config.toml
n_kv_head = 7
head_dim = 64
norm_place = "pre"
bias = "none"
init_std_qkv = 0.0319
init_std_o = 0.00714
lr = 0.0071
decay_shape = "exp"
final_lr_fraction = 0.02
dataset = "wikipedia_en"
MLP neurons of a small language model. Each row is named by its layer, matrix (down: output weights) and neuron, and shows model dimensions 144-399. Each number is 128 + 24 x the weight over its row's rms, rounded and kept within 0 to 255. Numbers have three digits each.
After each neuron's rows, "raises" lists the tokens whose logits its output raises most directly, leaving later layers aside.

L7.down2503:135112125139107092146157109120136153116124110122116185138093098154089106095184107150092162130108139129158161129119148099107177135094097155170139124167151178053114122126162110111127156133173121132136086148139145115097147131114124136114106151141140113139097129145105122154135158153144136156166093142102135107075147119144088110128069150149202127155152100116160127140112121147163120132146133136124169176111146112128116119141147114079079139153134101151100093156126120169162088162129103145136115122132121169118116120145121140094097114115155086104107136107114125114121140149155102098131098132112098082127121104103111105123106124135138123111117161156105098130157149083144119091100143173114158114089156126162113095127145146112155125136098185135111133134137123165121162146111139
raises: "ed ", "e ", "e", "a", "self"

L7.down308:069122093159102126146117132142154130165097142154116131132131104155118126094165171170149180131130150162141129103152148157115113165136138113146142160144117140129149106152120151105160135100160068108105083103122180121132113143132121094123153137103111154139069141131111116127142130133109119139124131112130119116103140098114098159135086124134102125116108168139153094112114148135076143094112113151119106121140135096132109125148126130143119102120145128106135145147130100133087108142090128132070139136137149173155149095126068129110137084145112113137147136168110130096094133115130175077139140097107158097146170137115132094161112142193142079104127149131141117110099103107131169112108105154116143135127085142154159115115117112100085123121163099161125123121130166115105123120129152
raises: "include ", "or ", "than ", "included ", "have "

L7.down387:132110100123093114116136093160173109100159118134129130165122140124117127089150130142123119123186115132108119148145127109167102118094124145104126138170122113140165181140165115180155132125122132137133158129100108103177147133115149153155125111087164163153114109128064156148107155130145109128116125114114128156118117132106158126167107088172118166168144128108080138095128116146124139128116131116091140164119143175126123093158134122116139127116116131121132119119114088144139100134120138108085129145110125149116139115154131164162107140097136166122117135118095109149167145144112096128161140135126136122120120094125153121124144105093095141113148091144155102121130106101163063176139161115128134125118125115200114135129096120139136143124097130147148145111146136140141122144149117
raises: "194", "202", "190", "201", "191"

L7.down1010:142106116124125100133089062125106134099098146157134080082141091133132138178159087149114102126137133140144093110151136117142115118126097098102143136090128117130131128135130136120108103125093121148128085101161131138151095109098127143135135129161093150123108108147157113156114075132115130111136135162139119131129157121100130149101168128153199125156107080151124169109118111126138141086136125099124121129164110119114145147121126105179115126158129105160147130088098105107145136113135122116105125137111111134126133133097175160125117110106143151135135083125128150101108112069075098176153099115122097124091191174107140154115129182178146109169118126085136148129170128127136147149121097099132127103171116124122135161080151116112134112194126103120089121132145149140161136092145090
raises: "environment", "population ", "population", "mind ", "community"

L7.down106:103119125138152135146089102131082090119136141111144126120157120119132136144133145135152177175151161139054106161185131089108114092079138139138133126159160156139166109083132091143092154132124134104146158115146113157117128135115121126140093109164085112147135151111105135143181120126134123141124163108164121136171122114161161095154148093146124132100107121143159161133106122137100162147128173100139112117137110150129095091101109134123124118105121116150151124113091162112127122138129112148102133106106140113165152118139162132138125114116106105121141122106128127168084153153105137164139133088142170132127122184074100129166111102155123093146140111134111114150139187145098100176183106109122130121129179157140110127112135100104146135137114129120117108137135114117102120131128170
raises: "he ", "they ", "she ", ", ", "it "

L7.down255:102086132114133083136163142181126137106101095147109163119078100104143115100137124160130110119120105167111130131138110158076099168165165143125138116150116116123136118121121136129126134121157088127140095135145138095194132180153127129162097130123091127120106100114127140172119149147188143166107094154115115141090121118148137157147168141132102123084124165134129164093101105125140177128135095121109124148170134147111130104122144099141150155162094153149149107127141166126119154118122080108121129122091118166084117149152116122086125119130125119148081133147105153156129111105148163129138154126146142164120120124138140119149189107114115177138115148153125131090105112114102122144129122124130147129123100134075127136119118087108104140109133076119135112139136113112105118088179132
raises: "iana ", "i ", "ii ", "son", "ni"

L7.down2124:072118127115114177163130094138122090173134139114164173125146103183142103115137134109168117103161150176136162123095155127134130124121113073126116146153139162095146136105109082135106161153125090157143104119099138136119166091154111138136122066107140140129138111095141147118111123110151101149104114110111130158116137113111135119180121137140155123122119193117117110138083135120117108102150127113105112093119093129103099117131109150103144145137150116103094137096103079176107102088112163107145123110137120087141115121098104143164137149118099094097097117127111115144129116140106086108107128136136091104154127130148096090137128114181135118148114126151102142072166110083158124123120126129176127102157132156136185126058105105143128099101131108115152117115143119162101182147107109
raises: "includes ", "include ", "included ", "==", "consists "

L7.down2200:150095158167118126098106111150123090117132104115105126122158122118154112127056054139156144147131133123135139143078116117097138084117139158160128152166104099149102089085143142124077132141142123120085096127127130089121122114140149137103145119095146130210099131139141119141147106114113123120146135100123184136160112142119052108127102115123114129155114092109129120131157107107102115100090095142109168093153122139125093141160150139171147146163159125124107110164164137124129073160152130148168118117151118116127135151146134141160118131120150167103113117139119124131161146154129109106090105120122173122096108132159104121125148121158138144153144119131110082122125144103113130109079162117106101100116153110127125121126124164152134129137105077073081143085139155124140137116087161
raises: "were ", "are ", "remain ", "express ", "://"

L7.down1308:131153146146159077103151130123130087160133132109107107116093102164137115115201109091112140096090091131114113138137108077131145094132148128169104128134114110105167098115097132137135119148161136152174124113091149129128145162102134097157179154126115129139147091152120114151141149130107124111138105133137148130143146108192134092100112139125147106152137112102124103153159115132146161133120106171147132154163168146127098147147108106105118160101102130103108107117149109167166101133128128141120139102097097137112119128188154150142132143124145210126096142124108093148080153112143100144123133142107117139143116133139099137139128102094109114091107169138121151105119111095126144091117092129104149122091132161125123154150120108142140139119138104138129122155138136096078117111156198
raises: "son", "children", "ni", "issue", "daughter"

L7.down2326:138137162146132153127117097154132107138140136100125119123138094174137163133116126115139097126120139157138132117197105123127108120156133125125135092101135142087101128111127139146155123140125132109133118095100103139092128120104090121118125102109158155132114136134155148152119169136113125122174097119114123102135118105149119142162100133128124129128137135159092115142146135118133140112128154131134136108146097123132080140101109136119148153150135165112122112119145110106153092120101156105128112145144097131148099148133149140175070137101148138167098133130150116174138108183110142108112144165152136130135116146130136105132145126077106091171139121179106097127128116113104135135128100087149128133102114122113138126101136094109100117165108113100157113140136100104091136089173130
raises: "004", "90", "005", "002", "88"

L7.down2452:138113127129115129119145121129089093170130127097133102106163094150103088103088130110135150135110131122064119113126110130132158096142127149152112122111134096147099137089112136137133154162101142132161121105107143134145156164114146081112119132147123123115102134105128133088137128127136122087074119130165129142097157141110142141162101136065134073142141126158145154145141089124130090142163082137140098162098088097097120132115121135159150157119137125160144115117117116147109109105115166124133112101097129093163124094094107129138122102113105107129071154141134084145095120121138115126141120166156121095145094109111146141131127159090106173130131146153141123114167124111153104159114160154119124157138174107127131099168142132171134140106135112126146151111197135137167125067121154
raises: ".) ", ".”", ".\"", "\".", ".)"

L7.down2582:131129107099126137145137129099144095124119116179153094102112145132124150136114162123120187147104176103156115068093115145168141136143098131156124172116173117093140128138118140133142131155125163151105128097133147110157160120110134151100103112157094122108149150135157129151103085154104134160133152102119130126154138126114116141106177129102111144148150109134130113099153100151129114124125148115138171099115103125125072158135094117142143125111150155170106112146157138094111179110119116157066116142105147163121137115141181102141106131119120117112174157125108158142132154104165103106129108117096123122157088106107125132079132141085135138161130134120104125103117178107134111126112124140111119176147124148125143175115119139124106125143126119141130179111202140125153143158084140
raises: "died ", "may ", "are ", "were ", "fell "

L7.down1356:124160122134094086107112123106112169153117099121108110139093145111141142167127145134103162160167096125156166106139114121099086144141094111099166088122098157114115073110162122154165095101104094111149153139120112134130088145162126119106134143136116115125124135106145128163169176119126103145149141101107087127130116109145130143150111145129152138132136133114092124140112130141089119113112147173175141174132172117115148097067134166106177095145119117135104109165100136121126094095119127127143163110184151129127116113136106139103108108169100130098147173127121168136114107175123120159156129123165111137132152122136127125122161122185126141109157162137161129122171137105104111102085130119086105109108137127142102129145111156116166134121159160145165136136107135139084139131126092
raises: "e ", "e", "ul", "i", "ul "

L7.down2511:097133098138104119136118105113117139110132118103128172139108172131140146150131082134149146126129111122164127126148115157121128137134088148114101172117096096102160134108132136123104094151126119082069129096120120119104129139150155153166130141118162124121117111123094126116111158140137118113129142090173108141109113158130153158152121092175183113093108094114094149112134130144085100125062115128151196134131096102120145137125079149088098167108094143096114134174115141197111136166118151143124110170107172107093134121118156129163127175189135157111095130150164116140136090173160096139142149156174157131133150121146159144128163081105096159113112133117129112116091101132128123116133137151153145121147167140150110138077081128108131154142139096126104164180145118125092117130144132
raises: "200", "201", "199", "202", "198"

L7.down486:150122085121106128114172155159145160115122140096152092137143129144123102158159119102166109122163118115096157148156164095124131170110148086131138099144104083139154137100106110138080148125121181155147160083096170106157102110149107138088117125114170116123145126121115088136141107161091129103090111121149122131159140121071096147159083153128107141090141108149124160104142151131123125090135109143103126143144145111107131141099170145128111143110158168080117120148125159147093100124123110144088121081126137132126132105140129143113097115151164111155101148150122134111122173144116122131133144101162146123152104120134116142122158112088087175135119125072107173102098084096188123186106097155127110106137078117122137063162124051144085118154151146116094139111127095149128136172123099
raises: "off ", "out", "out ", "off", "of "

L7.down496:115135107125140163122123144128165162161151138141126129140102140152139136106115124148127107139139089121125163122167144135137150156124113147129139114131146097139142151155119142086099150154139128131111128132153131084120132107147168154172113107109114124156145168083135095173135144107143158084143170126132106104134103141086126128119106111109148137168115116117148109102124146113105117107098132112115128119126131175159139132152140171114154148153121118137111191105116102132088170110120103134122112121118129164155175142090149148108130130138131203122124154092082073102139112145156145134155137120129116117109174125075148112121118101125128119091137169114130115150114112144113159095108180164117135176137128170153129163124147101102117145104156105119154132141140162116155132152142118
raises: "January ", "March ", "September ", "February ", "May "

L7.down422:079117145092117124145125141175095131154172093136098124138122123174112157107146119166134146136149138136140100116075088141125124128113144118151108155140136140146162106116103122109138149103144123109113195104133142150111141129147137143171126135122081161135139130124116142138150117142140106128125113159088192140126116150123104184109122140116135110153108115136130125107113165145105116099179116155184168071103142130159101139108131156104156122148174119116108119101168110154115141134090141139090097135118134129139146126138112100169131120086110119126145131142128169122093129092107111115138079122121142121112124137118097102153158145153117146149120142148139114117148115114143166123120133148170148157068135134152146107147118147135093181107114132093120181114117111144115083108109117
raises: "were ", "are ", "have ", "remain ", "failed "

L7.down164:119112123093164155139105123153150094154099106086120149091123108158100129130120117119172138124144096103118129151115117167129153125168123122187113110124101116112155112157165140067126140152104089089101115069134149118154102121149131135191166128128147139118116106105150151111110113181105089116147152120126183130124089115136131112107148134149108123172147132151143123150077158129115147122166132116136145136124134111121117137139156157126137092126085195162125129128148092108140128104097117167138159099175173125137110085128110104087141162172130143126150144119102102089090117144111140124130118173156126129107133120164144135144144116186104118089120145162122137137087176118134120139161112162144140123130144102124145121117150128105126068099095104163099107103134129142128133152161140
raises: "term", "time", "://", "time ", "games"

L7.down196:119117131139147110113076137142145156096113129083143155107122122127162120141142106126115148076177125122165121128103129095098103072079127130150110103105109126077126140087131141106134115155119112140086131157130145129133141155146112118134130150149113085125153136130131194111142107155117118111131099137119156091102086145169121097084146125145114120157140118152089141140144131151105110184104144142100091121184149136128138181106172114152182111136137115149110150134146089156109140122120153121155177103158136160167120117114127092151098117171169157138142127125144106155115130125103121130149114092148139076139122126166132162133095095142102164154117124151133152150137105121103138125128153158130145098129132146110127171079074132113109145176100144130146112135126141176139115121147097
raises: "time", "time ", ", ", "start ", "end "

L7.down218:146117119154127145123114123138147116114124161106134110127111094138125162079098098144157131122116117120089128146131138130140088115153166149130124122120151081147176156130090112125130145146103161117084118155130108124073156082094105106120142117130089159187098128149170141105149085161112134158133123078095146099096149154090129128112086152149111108147116094148134128136151116141099139119113147127136126118160143151140074129151120112110116123140117117108106110152149093158152085153175169107122121168090122115194105120145114100098170155124126136105100168167113142150181130120114132151104143122086157161126114162133106098176106139134110163142138140131124135111127101095158124171103145167147104134170138125130156144142101110134116153147168142116124127140191126112172131132156145
raises: ": ", "to ", "be ", "were ", "future"

L7.down1624:147138117160154164135163111150133188130133144161147136143169133111127125102121130114119121082142138133116161133164137123087137097103138130110133158116078114100108127118127123141123135146088168153112091130133150123117151074153125131132135128164107103134162077126077099120143114086120137121140106170136170115104151121132148076148133119122140090115180119133131123092098172114175058103101114132065139129135133138164097128091129149128114136127118130119144135112120159116119153109148146091123091123126104128129169146162100146160106144173108140120116092135125143157115121125127148124105152126105109095111104117101114148117104115116103085175084154104159145150078114119172105131102127140173135116131113135170122118127108142128125105118128105138100140125141121127104111143139149
raises: "by ", "into ", "back ", "ically", "down "

L7.down604:144144160180095098130146075107123159123148154135113150103081107117121122107104125153089156135122147106094091107172175096110124144099125141166160099094163161151120139123103149131085139115114092114151159114117066149091176117135135144112127129123121158110114121134151116103122112105137174136170102100123129127137100152150156111140125093113143110123146141118118152152131130145128137115142106118126143140132118119129139131109108144109139118128102118145143140110102142134153111140157094110124217141180149165140074100107131134119134072115150135155141126145130087117112130136081178117135159074120139120125099083153121125147077130092133117140136165108106102106130144148099126132163158152102134107183137153137138116128150132098183131119137112115138142115073151119119129105101141
raises: "there ", "that ", "he ", "she ", "how "